config.yaml
lr_head: 0.00169
warmup_steps: 0
decay_fraction: 0.864
MLP neurons of a small language model. Each row is named by its layer, matrix (gate and up: input weights) and neuron, and shows model dimensions 416-607. Each number is 128 + 24 x the weight over its row's rms, rounded and kept within 0 to 255. Numbers have three digits each. A neuron's up and down rows have the sign that makes its largest values positive.
After each neuron's rows, "fires in" lists the words (lower case) most often at its 100 highest values on Wikipedia text that the model never trained on.

L11.gate1225:122148142133111143133099123138144130138141114121192139147163148159197097144129140119148145104149132075129124145129127121140087129115138150108131080123144172146146157136167115105132153145149144127145129154138103114143159129168156117092116157184135084155150112117125130065099128089146077150097100141154144122148166125109089082133154101093126128121083100113140154141124165124199112140112172156138146116141137181134161094120157131166085168109124164057137102064149101145129161170137158081110129121080125097106124129147071137128162112155143117132104152133142119113115104155123155151
L11.up1225:096159145089131131148082115157140086131125113121175147126145111161139114158128173108157137127149162091102108118146159114116145142108145109123143133112130134086135163067176124128120130123163148101119160138108118124114096148136114131135118097167147085143098101127125112115138097092130087113133102132154131175139104122120078101137130120162107118142146133111113144168162104115123150159116141111162152159102113138178121135118131128169122168097074169137104119078136152122135115129116168084130112135109166085145098138155120139117120139146118161172106149147135119146123109153149148123
fires in: "became", "as", "a", "of", "considered"

L11.gate377:105101116119103137183140145132176172144171088160135129099077141137145149142125096116162154116124147129071123141112092132147113157173172150168140098132147097177101137086160145126099153139117108143138161101121162084163158132148131096143178147140139133192124108147140133103147080113156122118112067107073140149095120096125108119114146145150139142144128090112148125165095081138153081128097138087133115104152137132136095177150111140117122147134108119151119097104160128146126098134192098122137123136149132109124152180153115103114140115111129116157146146099135129160139151089106130112
L11.up377:134098148120111098126147134104127150115143077139145153114080151161139122137136116110110140117090115111147146121133161124135077135175141120111126125107149083146147095135157090152107118140124170132140118132092101135154163091136125121135126108109140152123118105118146132126124138146185087143101084112119128082162122146175121139135138136152114107115120126120136127179193154132094191125124080119166148160116135149136142142154108114125116148144155089109112100174096088124113169172157132119097119161112163104095126127170156124132094119126117130123151098152127129165169125156118115107
fires in: "she", "to"

L11.gate2198:124111128123083160124152110127145123169178082126122153140100133112092118109113105120107118120109120135136100166139108108181110123129121129099133121139095125153123167117179113150138123098148115129136181147134170095142140139149145139153171126119152116155133133164126115144103129093153104132161088133096133104138121115162116116111101103100104108132137153122162145135100154140119139148136086067157138127136171157107152120168114144120146153091127130110115150151133124128126140084105159181143155133150141139163122144093088148142074136125076102117102118083140150100151161155138095139
L11.up2198:104122121153120146097120125141083147175103098138105122089154162087116116148191129126084086141112063167163128129160136082125148139128148098124122113130105150152145144112132102160103138140124105153186171140147124125113131106156114110175130140158096152154130130149120088097130148095135122114095121130115124122157111114154121142105125144112093119111147157129141113122107094160122142188150113140150143133120123151146104114155124143129136120163150142133140164107126119116111096101104099186159144177140152131186134089101088098081101105156140143091108120120126183091111184146134137138
fires in: "to", "would"

L11.gate756:121108154126129109163117077154113134132116140113137143163179141126133113120106148124145132169107154132142112103134117125075161124131143181165118121095129091123126105134102047178112156153138136140148145103117096182163107140111104138104134169151093145186079107150119152140145117107099146132157164131126086111141128150123086141141147105087120135144105152099091166154149146136115165126106106140175185157149126118138120109084171127119148151098114086103141090075144114145143074109149101148114135160124136106144144099126173078093132083128121164117123101140109140123153110137141142110
L11.up756:085190121146133161116108113154130130162142182101088176128165134108097128104122137145122097184127121109111131102134147144122157102134109112113108118111102132121128137119124112078125128119099115133127169137152144165133104091136148141138090126131091104137054162146149109122166106109128104131143117128137152130162105129180116123115099105105185125125110131089137116091138116139105112111089143133119175173125096156166135174083110119123139088135110137129166107195120127145140136159161138101098083104125099093118093108139106100150160141152128131152110117138109165092155104128165103141
fires in: "and", "as", "but", "or", "of"

L11.gate1478:097085112185100130130115131103161131154150122153137145100108133141141079112108080119153139131152132089144167120135123159107111098200094143142138142096113174139163160105116146082104148146094154123149065132132130154095052108127134126104133114113128152112122154124144131085171151113123165104080089128144113134103085145152139144139149129134125140128124137133121146137154117134118148117123111122117142123115138127131137145101138119147133153117085162164131131072194146147144155150107142146156150106134162126134151112174166130124108139085149152121163113117149170141104103107128120107
L11.up1478:134090142156159098113136107127152130124141120048148080099094113140132147099125108137116161103109138154134139114097116150137124139146124154160136115097110104167141097092160138101146134149143135093093152131178110136126152102126138140118111133126123141102127141148150099136115117092100145118090125140174142173132133126134181111160187133138152155157108117148146149155106097112105189127131130149112061137138134118141117158100133135170141155150113121181122172099107114089108133135102156107118125122143167142134152093125171123117112156174115127156087147116117129094102094124159151135
fires in: "of", "with", "without", "using", "uses", "in"

L11.gate2479:106054131121084118150140136098120106133119127111133092131137127130130089083108132078097129118091138166095162108105114120124101082131124125133136108134128142143122116126138139108130133155125180139134137104111148142178146120115113183121120111091123160145127132115176123111117124141101119108128091125198119134118091132196109147119166115133131131150130127120115114158104129169140148121094093101185100140119100161164141130102127154103098079134140130171113119139168158082142162115120124112132140127108187149131126104119077143153112133145072158148118143114135109121152098142144131110
L11.up2479:114122166095138135087136094065190126137138092103124177157124124117123147111136105086088118094109110190111124113123123148104139124123105161110126135155138139125150159122104148135113095139083149101127129084128103101115178131156153120103105141161100158144101081155116153153174103171082179134124127133145140134102127135137149147132158130128132134115133126135100157149129111145137114070117138106105142104132134111161175107135154134179171130117161137142144108144138106059145099124143136114141153095115127113117126175142130142131118165164118121146127127168093086135141101153154078098
fires in: "to", "of", "after", "with", "on", "amidst"

L11.gate2554:083142160096120123123141133120122105131128112147155159146137139143127092114153116153132077124098118110136100152117141154172166153123118115135173103161105175101109146090123121047119145095138165161101157134146090138140095127132107113056136168132082096121131095107137106130126134119148147111141103126146126145142144156157137140152138177148115169141147092138130144118134146152152129149171174111179111152125118136173145148166132177115121146104129100131130106147152116118146151107145132146138136124099111106117120104154117109156145149164152133179092143146125118111136104090145157076
L11.up2554:119086139094132126122163120133138133159101137128163105101128144094106123159145117134125136125163122133122164132156112152116119157141116106123130201150112170143122133166090126130149122115136158142119158144076146120105163125131092121117133102144101112081123133101161131117145174075144119125103124109111148110126101107139094172122147112102097129061077141147124107143142135123168147145158132133129119134176118090147119170088148109135162096120165122122115131098148148157133150127102146143161115094148146155130133147105138069098109107149118133113131105076098118057078142116137125151
fires in: "as", "of", "a"

L11.gate621:110149091121157139120144114115133086135114143138131130117135111067104101087103121148119152133150137162119114104154148121160142135159108082132094121133162123141150149137110088144121144090151168122149117160145109121101112181113142095117089111118076127123132096132109124113110091105136172101117095109159077108162147159184123115111141116121154118146107136098094129123155080139112151144105103130169167116128116089122093140110105130157120142070124124097145125090145158116122147120113150160156108175143153149140160106110162158063141113120089125111130115106152147141184152139139124144
L11.up621:144156146084121127137145080089129118109164151122141145144123097195119086136145127105125112139104146118075125128104094120086111133122123101142170113139145092134151110105130174131155111135106095082075102128076059135146115160121119092165126074120123136115148135095142125120121147138092088142100119164117095133109122100128092100142104110085154151139099128103162118113168196142139143134149130082158150128162169117120148151118097148138142113131115116145124106150155127221153098118139117116166145137125121108145146156108138094139107148133081100142126137125138138150135147122152124098
fires in: "university", "to", "for", "world", "bangladesh"

L11.gate40:137132125118151090141130100139148105109140129110105099118109121107118131106136106130149146130108138147145164157139163144145108159146149128129129105162154095105156132150168151142109130163112119126172113138153164141110150131123121100139092126134154101110115142152103101112152126142173113126125100130131111162127123125094104123168125165133122132164188135098141148117123100107137108133108133098095094107137127168111106146127142135160134100145141160150130148144120118148136166136141088137125102106120090189094148134115107096112138103145124162148106112120100117181150133166111113102
L11.up40:131104117127085112087098136121154129137139137099165152139166160125124162128160151121123121143099159155096134173100143113138130138114165134101099167178104147120144167135124147151117111125086129158145147159109144094126120174142120118124139140086148070123128149131162120143146127111080153142099107106156141167178103088158159094117150176126111150114138147104131143120118125086142141130097136127137124132124110138089128103115112133154133164130145105099107133093142105155142132113126158176134158142136146094098106115150138126136137118121123150129178179142160110152146120128152116116
fires in: "to", "into", "in", "from", "between", "through"

L11.gate183:111137096080122124130141141118093130155138107117097111187158143112128139131136161185136145095147147082139132157120116146142105125139149133084149100109111130135155128138131113129137128116111145120206131143145127167114123142084119097097120155119063080184107117164102125087107135126148117115112108117115135189093093130138124120115096118121123149113153135140129118138119113134116126093168139097099092137121108161123136175081100129147115081086135117094140126130136123153107185099127147139096109145170149113140112163125126121081133122116154129147120122120163122127105167145088134143
L11.up183:101105135092139148138166125125150107112123112131120139133154132109114133127143121154186180130174141147113144105127086143184131105113101194126128089130095124139138145139130086138125110101128125150193115158114119155138116157115139119130097132113117123150123133101132177110100124143125121067152135074091116149136097122106102147141145135083151188158124142112118109116151136114116126110126088107112143140088140139083105124089155135106114085093127105120147112093104137141131152128106168111108111091169133122125115085107096108132151113111139129126115107156119119113122137153120105177
fires in: "to"

L11.gate1013:111165130135164107136117154107127145095157114126114138143105137088112131161105130134158120102149158107168099105144143125160178118106101161115130114108123132144073114123112173125149111137133122116128115178105106122159113109123101129153143160105104139169110085146130151117144115141133146172110107130096135126134139130123113094121124130111139144179151101133174119113113123128135074179125110084137120143118147129153123095138153193086154126115182164097125132168082109127147184087144069115155158153141128147135116150137146124177052134101098119123124119162130134131165093134117091139
L11.up1013:140180120109161156129142101139125118191155144186102117094190155096108153082153161147132184118119153118156086098135139120145105147104135171151131143090118103124108126084130148129132093105129148138136141121137116148076123149161106145119160135115118090158100145167073090127141115097122145129107137137142132134085101126123120108180114079121123119147172158133099125154132156162161135124135144090161127117092157140125128130132054131097125142109130136126163099141140146150090146088136125104109118165105082131176087122105132124141100162110119145147116103156124144140113180149132092149
fires in: "to", "would", "not", "t"

L11.gate626:065120130141091154164138151130161084110112116131125145158132155150126159131114133138104133123137104182126125154109129132142131141149096132157136132149146128125112094123133054104123134133101133152183141146132104115123115133131144137110149135106095131137106093089117127101112096109111117130146122088151129121134107131144163103140130144094142100137119114162114099122127131136163155170115153102152116151110133124098123123122144112090092110121112109138124123134149140116110124129110106126131147112132144151098127126113111061162130125125120135182081147121138122123088108123147104142
L11.up626:140143160114114140125144149107112127160123127132086130158114185126153105056125126131168124102152098114093149164124128131125126112119169149121172166161085111114108141093133112118150141129136100183142146139121113111126155136071109187101129130141154186121137113088118132127115142117117106136134089152102168141144123085120155100166113085093129151124153128120131152142128112138121159136128138120142136125103181125154107129169130100103111133159119136122113136063110124110113141156136129082118096145145169154168091126084134137144139153149095107158111099089120137141129134138136146157
fires in: "in", "at", "of"

L11.gate2471:147130168137090147143114130131132158141077149147169103120138105137128151113121134102123164162150095150107145127132126145070147153146111134118116119149118105124124146170158110113109152120130146089130129133132166131149139108148140074099139123105108145123153146124130155139116116144098115157095149093137113132120097112121124168122106165134091140123109085137128119128111100151164139126152087124129133115113150069133150091131186166129123138127153133128149101141148156104122152133138138136103143114084128139145164125097142121141145054126153162088135150146111126105069159121115161114
L11.up2471:118106171149151157135146158104100179120173164161110116141071109111155113125109146121095177129124073119138094145152106121083104146121140129119152185177112136166115136172145147133151124116122122122091173123105126130109090090104122101144131128113121107141111154116129154103088142130116116143129149141148107113115089118126112141140142116153095135134120114135103157141114117163133155158144105122159124140167163100113137094077121112135147154091084135130140131126122137079117148138139128135171094108125102147087133128138110113160145100120142145137124115115129093113093110105118135098
fires in: "of", "when", "very"

L11.gate1380:099152148114103191157131123144114107111131127164144148118145167081142110107117127149113162133139127133171074189159138107121118094123106149131103150111115113117133140106106108118143128109100138128162129122150111156135158113157135117095154160138060143127114130118123101141103099134136146099161116137133134093073103091155078144113108156116121143090148124084109156091162168175107089122100142111109126145130141145123103103170131113131117118121118152131127102143125113108109149109127128167160143177143125146169159100154117131095124116164112178103118136098129145122151132105115083160
L11.up1380:141161092159095100143158131142139129156167106139183098131140137126097084129115134137116127142128127127186123137203162115109132156146135109123144140123120114101158123081125114120152159170125103120129138153097120102112123126093103106107153104110149130162134147109138137115112086155069115154112122109105123104153111126091107133118118131160135167104156126072106117111128132115112125155140129129107175093157080130180094114174099159116131130120173148124134102100107125086133149118129131112143113150174153127111089120091115119120153115111167097105137130140153133116161090150148100133
fires in: "to", "being"

L11.gate1333:093080111078143104122155122124138144129107090117105108124142154082115173103106112113110160117136105121104108138150148151148154173129110139095211123130125064159132129151165161135106125134114184143125135147122164135127105135121076119137151136089150104125085086146169145106143088137145117142153134144111144106089125127138115111144111133158129137150124161152113124096121123128177126136119108080143145135127098128104127111125130181139138110118096135094143144090151136148143131084120144159130134156161137120134142110139138090093103146124149138118164157152141110159156154184130072145
L11.up1333:095141164098128115125145066131164141186104130154156104100107160149130154131147143131111122135153138150121131117147177102110125130112074135133151119091138084148131147119181152094140117121165138129111105152122178105129136176170168103190124101131174145137115121130142126112143130111100149151132090158153132158085145109121141130147136141080094164102121126108129100104138134116144119138114122086130121144134159155139065120084121097112126097157145127131146122105156156161122170095111091122144119144156119134157136143138105081123171140166174141156149135098117115140160119170111147132
fires in: "to", "in", "would"

L11.gate1370:155130142099126119166136152124170102130113134137114103129130175147063146140119131171110093140090122133162107158102134152128149162135141129152114137150161130156078126134161148125149152113136157136088098135099163125139124102125155126151125139103156095106125155120148148182121133127124042106136119100162139120123110154154149126114126099101153122116116147096112144144142160099146097150107118192170076127130162126108131122117163194142131130161115167130106132111131121154124132119131113134084080115160181141131105156157126124122117108141133154173123155101194106086101130160185159138
L11.up1370:113160172131161187155078095120098126124163121180119110121158116118126167152127127118162110102090167147154126132154130091106117165132112117104177088121147160125116134105116129136152085166133194152072151113122153118120153137133143127157109107112148147133162159138162115120098179113096084119119117108136149112129173145158129104178119136076137125133142138146140147128133155112111112082140108137144132110140119164165103126152160095038089108124121138137067163142099103126110123164132126124159105115159130156142151147166125081129142120140090080144154134147159106093114129123178145139
fires in: "of", "third"

L11.gate891:130080175113152123150113102131089111121127149159071138141115156098130077097151153116117108118129149155140157121112182160170135136144126128079138145174111156121152146130122150114143087114164176092163109113100119120101110112156106195165133144117144112143139145128113111079149111132113111093058110082117107120142121158099117090098130169134095094137158101093138114116120149131137105139139112097138106154124123112177131154127108135137128094164095110109159121120138173143124140154128129151136132128119108111143166169142111172117162137116105122155133123198102084129139107141100120110
L11.up891:108078143135119108121170131095080139131155146140111130115127127202125154147131071140111114119127127129092131143113078128133162093126077148066116128102132123106118126158113141126148148159129125118123091153116115147139124109130159132113147124152173145116109163106146138136092121136141140120127130085129129150145111159132145154168133122132132147167138151129138129134151117153150133141121153106144171108154152133124159169165105100131154128108119109136174129116150141144175129126178118171143151136107114109112113145174113135111147122163115132112121140158124143151122154126123147132
fires in: "of", "for", "saw", "to", "some", "from"

L11.gate1833:124178097098118133127120113110157131128127116136127125149126136133133100152147091103158105121128160131162123123138169148153143132130135133144169107096165139109113140123103155076123142175175128132153099171114122152122135124127166082139124162146152118144119153145114101171165116136158130111122081125135110119118098141110152149135091126075152115102124133116126121136124119150141132120150143136124149101109084128127123104139151100161128140179128108131158141128127146142111127144097135124141164140121131161099130097164091130099166131186149173159162138124105143086119138155179081133
L11.up1833:174154121122125161117122127133128125120158136128124102156124117130146087096132085094146117146158152143139169116125134160116142125134121101162100125116112125158107126122132164087160114145156091122122129135142098106155155123162165139107076133116151148113120136102146138166145166157132163104131142120134109169147109148151133165158134119117183183121083130113133063156111137106108141116135154106123147080137099134147150080130105106117131116170160108124097155121115139148130107158153177101141106156152111139130111152123157123108122108118134136133149172130126110143094135166112143141
fires in: "of", "for", "to", "find", "after"

L11.gate2186:147136148126137115144117154138144138080118182150152157191135134125102122105128116126086166170130089099115146137093124094145156161080117116100177131134108147106124126118139116102181138148143110123131162095120116108118114155113092124137161174114173165144131107155126173154134123139108113122079133141148119101141078140138135105136108087108147129129129146115148137153106107108083129088109106151148129149084113129112126138102114090162145120115147154164158152119167156160180154125128115132141106152124111118072147120130159160098154111116112162136152118107151122112124157126150130120
L11.up2186:132117135136113135162147141102137123131153137152152106115126154129117149126106124086100143118132148166140117160176083155114126140121128099102091169115109132110121136159118135077158134077155147142131202112159088106078119115145133134119107100142145119134119160134117126130137123102136157137148133119112132137149136139176118111120096180094112121136136142160140139118129139108118161102087178077130093118129133126098123139124082152085148130120099105150200113108174125176150135104163188142114138172141094087135132110137149154107168132118111117111123115132152139109110097110149123121
fires in: "of", "anoual", "muelleri"

L11.gate1195:110105144160176165140139124124129166120094151144108167082125190105109140133136096144128150179128133188105120195134140112139157164113136153131127130153100127121118192123144087118140135133117151121154166110145109092157151128143116087130134145123129125142137121144139149122166146119118135142148123141155168119117103129151111091110128141095169116134164115109184111138106149134136160150116147104136133118097115123102140114132119129143124094145136115129155158081078142134148142137155116149103124141191143119151128163077140134108181092136143147134100093087131109120125147143124128143
L11.up1195:130122127154101116169168078105122122197145118110117090153139163184141079139084124107168131159099102086121113126156139108129118173106159159081118114129154119123097128100132123140122131164154122107118084103140140162098094138128175145135117067130129125134131133107118111134119135102113117080127135124142087135131130173129154132083076115140115093090161125162143104115151161137191147138089146129091146120131126128145151127159123123169115173141128135128124098120109099129143100116143112127128143133139106151113103101123098109104124109106177154162151165150125127146148144098116089137
fires in: "in", "at", "won", "to", "win"

L11.gate300:119131117123153140148131186170117066119100101121124115141131132144147161150118121129168107116150109131153123165128139115157053108131125109121139176130130102104150140142116150138132119120112165095076147130143124134125148121148116094128125134152086110147097137095175107101081119122134156143156113131140115170107104111145117130135130114099141126089154118111117135132116140132117108113086104092137099129157096137151105121146088115161129133147135117122115103117146138086097106139107158133130154137113196081120160163086125106104146098147164127114117118088161107146141151160136153149
L11.up300:134126144168143090115137143152085080117143121160094140100108092141145177146128117140129120137120123194102138097153160144135125136159097142138141127124088152140124123149099098147136136146084103130105104077093115123114120113150121123142109124137109121180138176132125120096113142145141119131130122131150105104160152138159121130146136109095147105093099102146156140146109165146069162111147123117119072145157078162104080107113104131128108123147134145152113075096123136141146093139157120155121138126159113107169169104132127133149139116165155136113120143166148137144095096138111105160
fires in: "of", "for", "after", "to", "as"

L11.gate574:128134077120122137145137147085111148143157103141128160087158190134132095153114129141168123152151161122110141144130100133113144119143101175150117088082131141133106138104062094111130137123113161147154109134116106073116115142123079109164157132114121143162111132132118160116144112134086121143143115075101132099088126141159112097153161171104133141119134112139162151143153116138116161122144128162148124189142127142084143138103086100105175175153119124142145135132126159144097141122128165160160143127098142116115124094149139098120138100105138124139125142142153114115123100126085115147
L11.up574:166135182141137111134124135152106158120150100146121100108140156132150127133138091123105095136167126113150164136155069152155134164106133114116094164090123113131100113133145132147152071117125129058114119139092119092145096121140106109123116095127151152122157134136148135108114128114105095111117115123105154107135139130134131170118173117096121091102128147121101146094100144147170156155124127110117141096137198133092143164105127113141133129137121167092108158130118158118167146153131117135108151122164111128119125120098138097115124119137149137120131166129123149130108109128126132129
fires in: "to", "did", "for", "does"

L11.gate595:121104131109125126141144126119142111123134106133109087128119168076177090139136135094102094196142123100113122125151079127143126155153148116181139148131113139173105124123160146139149160165166166127115160125158156100157114158161098089139081107137133100092116092152188148117134133161149122109172126157094146088122159065132135133137133166132132178150123139110149152087113144113144119147146111127140145076148111072127134107075132150150130155130156145135144154117152135113112134087094185127128131166178135131086144126159115165146127141107090115124163111129099116147158133109113117178
L11.up595:107127123110135116122097130107105127149121154101093179139103110143131104149122091173118113104161156137145168131122166134159124128172128130127117141156128163099166148178147135101150120140125153112114087108157131145118167135130094159113129087117116146126107153143096166146092125136146153114172116188141074085144156154086125135159096166122114104119157120132149092141111149143097121143149088155138140098078161142152114132123111137071083126135094135127096145159114139111129127104120126137163110118107102149118165154145110113159158139119094157185115179117147112113082132145174126114
fires in: "of", "on", "in", "to", "across", "the"

L11.gate989:147159079157141083118133120157132102140138149134138095079083130125149107104113124161157078159152119141134127160189162093107164139115118156144102126122132131123115130132131161155110122115121144151153073097103146097091075115108188153125151151131127090148104159159156121133141090160156146126123128171165115127120105117127161125125119166117129128132131167137093167145118108145136121143127154119136095130123134183126084120131119119126136123102119142145128133125112144141104116117118146117164083115143111130097131148128086134098107143122152157132131151115140129100152089127114147097
L11.up989:119155120165146133145127151153113155127115130135161138109134120131132168133142124098119151129134114167120111115098165106115146095154114101114092134087114159128137151088125110100133123153123090167117117152100199146123144126091118104148134148154087160130172151144160105118123132093117120098119075186153149120137125078090116143162091129145164153128154164130128132114125148121130137176090142137123147129073146159139119105097122104136117160104104123112108114094123087078114153108150160151162132125150112131121119116140113109111148152131111167140120161161118097129214126109112103143
fires in: "to", "in", "through", "the", "at"

L11.gate2547:109101107123119137130119136128124127151140140105145105139133133088109155132113132135091204112122105173106153170108098167126136116098133129120087096155142125112158161108117163155110078055168136078124131114121157140150142147138121102103143125139145108173115101106126134077144086111107109159131104134159160114101110092092104167154131120137114124113140129129111067143160131099134135137130166145111134101092150087167100118147080168135109170169152123143107120123134151128121151131123131124137148070120109192132122149145147121122143096176157110100139134121096103110065129114149140139
L11.up2547:120113114123121119094157136125117144109150104100132124134158150145102132121173149137119107154114121153128102172170148158162161171166150136116118111125122129104165155102130183131138117109131132088157111129079125084108143169091110125134178152141110150107117131120161151104134121104103107123115150144124133097128125129130146138162107118122125128137155148123093150113114134155119135159121157141153111139132172118155137110113134130174100178145111113161135101083121150140133126095121129126127129103094118121086141136090166101154099132160164121117125168132156129189072130132159199127
fires in: "of", "zürich"

L11.gate696:180122129089124081158165149094096153144172099140140145123111163127129124144127115109088128114123079149103141146132089139168130159114102168139164127150149126137146159123107139089142115102127156088092095095115167087135093123123090081135105132130138123107083135133122141095127113167152095163138070156114102133161112126132135145167101118144106127155128136146145106136129107143131125136140122188108086077138124107120165158094120162096118131099141094156097152152132128141135147122096114143118141135135158129151140172132122207115164120135126115178132115138150125145115115152147143131
L11.up696:121131129105146148126099172126112147091096138072139123126090118126143095130087163160157104123089089133131164149120140105107125108105088152141133099108107113155140116151113137112127101164121145133158181086112126145137115180151143101120137123109112101101153140146109120112110085119131163165115147178117133165135183126129138134137151126115164128151105083135114159131127128154111100127113160149138134145173188118125092142105141087121141158173078098104145166121077103120085126137182106107150144136139107142107134123095095111146099151130160153134143131108178101141122093122113154124
fires in: "of", "to", "among", "had"

L11.gate571:143136142094131129134109118110170157140084113094129143118099128095131091150161108116151119153093121107149124170069150105109146118142132124147175113144149135116095153118130109147137126086103085140120168123121107098121141132186105105125118144093162145124146096118150155136119130139066145154161132165129128131157087119109138130131133135124096126127095144135100123103099123109143134153138166115108124140154115156116118161165123145179119166099113095129164145178135159124117147129096148136131125125129129109116126135133117114142098168140149128152109137116090113102113151129077158140
L11.up571:135092141108108139099136143138128141164137110146097113082128115146126121128087133178147071146109134101147121125106123077107106111106200137130090111139097130115141128068114087130122118110113124129136164145090150132099118124109156120103151121114108151138075116157132119159181126074122100073095134154129123105127135115148106120089094123095106093147165108103100121110133126143120123171160088158112126122152124134133148100145150116184140130110118131099111116120136122111113119101116152149167142115132103134117114128130144105125139149146104148102103122176163110136091117109126108136
fires in: "to", "of", "in", "at", "from"

L11.gate202:117140115109088080132122117110118118144089127147079116170101118106187122139168102129120143093100103154120160162125119119146137154101119149163137090171128166125158119151102184131114098172112163125122122127135168126125118137163112104110133153102113146137127087117166123133107171081122131103105141123158121164077094140169088171140154107108145120110127141104118097149108149146142106159131133116142119146114104135092150147122143111127125158122150110119137142122103117128144112148113099088103128127134113101139134168123119156118086178111132139140142161118139121159138140103112116114
L11.up202:120096150109130119108116108092116123166111110095154134131147134124127139100106140115104146116134140149107145169146117146094083135119129121134110141137109138129154115160077136126089100134125093126113141115119110145141124162142140117141107163100087151156083158098159130122083151104119193088100147104121133138073125120117119104137193097153135130115159122122147179113132130123093096143132157067132133143109124152135140058098114089086150125131153155118141139158114100157160155156166124114077120141117134099115125154077173124129084141149109122146134123122148098154159166131119125121
fires in: "to", "of", "despite", "following", "by"

L11.gate2272:170108152089124093137136105150083102078141147132141141109128123086083096086133113135104110085117141125073157094146127155132158108154093136141121101123158086140144111152104101074137116112129092103170079142128123109125152135119114113110153136136090160162142125140133157082134139123132150091089146138102138149125105119112093134171107127140133151100147127134171076114098151134119111147136121090132151104151094128148135147138134173120123112128097108083160129151110104153114118145102092098144157122178142124121146149086128138138146139150167172114137150148090115089146122135116138174
L11.up2272:134110135094118132135125097113101141107140122153107138122064184130096127148126132084089156115128129126099133116158086168135122168149105146137162135129124134208150089146110138138148074094166100121085104084090118097133117074142193165112119150096135128136173148165148136119138153125156120146096151120106104118107097144150121114144119122105145103099128126164111143118113083152133127181152147122117102137111131099104121165143145124174120120114136101122170103150107093155124149184147119164126138157090106103151113142120149153141124124127133116109159127121110133143112132131124144113
fires in: "to", "by", "of", "suffered"

L11.gate257:131146141122186127157139182089154167123120155136100120146150137138130171090113116135163113082115125119141158115128143122116150145125157172117176098179125115092154151138130102114145115127053167100119136116103099116100115116123115122083116108157094152136134136112128161146139140110159120125145135141100113105168120102181160150120123183133141096143107134172170165136143103116098125124078137136140137174146105132134148148150097145130115132154125102087086139140111125147112125092101110178126177129080143116132128146102127118080145148172104118136162127132108109168123124139161153138
L11.up257:123132131105131125129100131109167078109152147114124186098107170076142153144105156092138114132163129098109148108099133140102132139099171084096146130129117102099158167100129123154143121142130149108148089139072100114149141135132167157149091113119159107131130137104148128117111129154155113116099126146162092134128109099114175126138141129150110124125143134160151139119105149123180098141123162110131132137108159143099149117131137094082148142123138146156116136125109123151146139110116125115144123110141106129096166087089096141114119092089159137101159124143135093127122120108151124123
fires in: "by", "with", "that", "between", "from"

L11.gate418:147084152142116133124116132139092153119140126126111113117113158138121144111149119105131118140090125132094133152115114130151144121107107104167136160122120126131097143100126110127138156118092155163125111156143098155164097172115121124162128113069108137162133138145158136182114150148089102138115121104121141110112094134134120102119134107115119115114091140133128091127135131174132129120088101130136131153135107139113139102103152139130112137088107108100182157140144136143112109134119137105139171144127142086133145070146114141135074078170130084110092150133129154117071121146138175147
L11.up418:113134117124071070126101188071129154132144120126162117157084084178162132129118149129167187100104112114114101109140147113162189159142148142126123115077120115125132116138122110121162120138147145135184131125131113126081113114123097128113118134150132137134118089152129177122142119141124158132164170136113122141129110124166123132104110135071112173122138126167153146126137126126109136132087162144155093154126114085146127102081168127125095156089138098124098095150089123144136104132172151107124143130130091114124166135166115135101111157114143104112120154106120104151137130175125120110
fires in: "to", "as", "with"

L11.gate1927:120121051128164137150142111121122140113125125102151114130143116119091126109121105102105136139144124114079089125138151122119131122143123125118106102153124147130157177113146122129124097145142166165187138110102119100152107149160168149105147113102129124114139088183105140106174168181110087091150161126135134126143144127127128153138114161156101078105163102123136161150107099164125136158103124120140140145157123135162120182131115107145157134165108119189127161117103144073115125139153144149154116134158130103123091118110080158110120129139111141141085100110108086126109127108147122122
L11.up1927:085087094136135120099100126122106123148105152128075135135129081096142168145100074127153135165119135172082161130093133097159136098129135139090150136123143127051141121095136096121118158136095179136132109162104155143111118137116128093138104088146109133123144169167151148133140172100106087117131144121139109141151124132155127142149137098138109092182142146127120121147125123123079137100114104141117126169138119128134158099139146127122120137113113126121136148112111076159138132084134142150140091105119143187168078120135119137138125147146132156146111104098152149109115135163095082126
fires in: "in", "of", "near", "to", "maurice"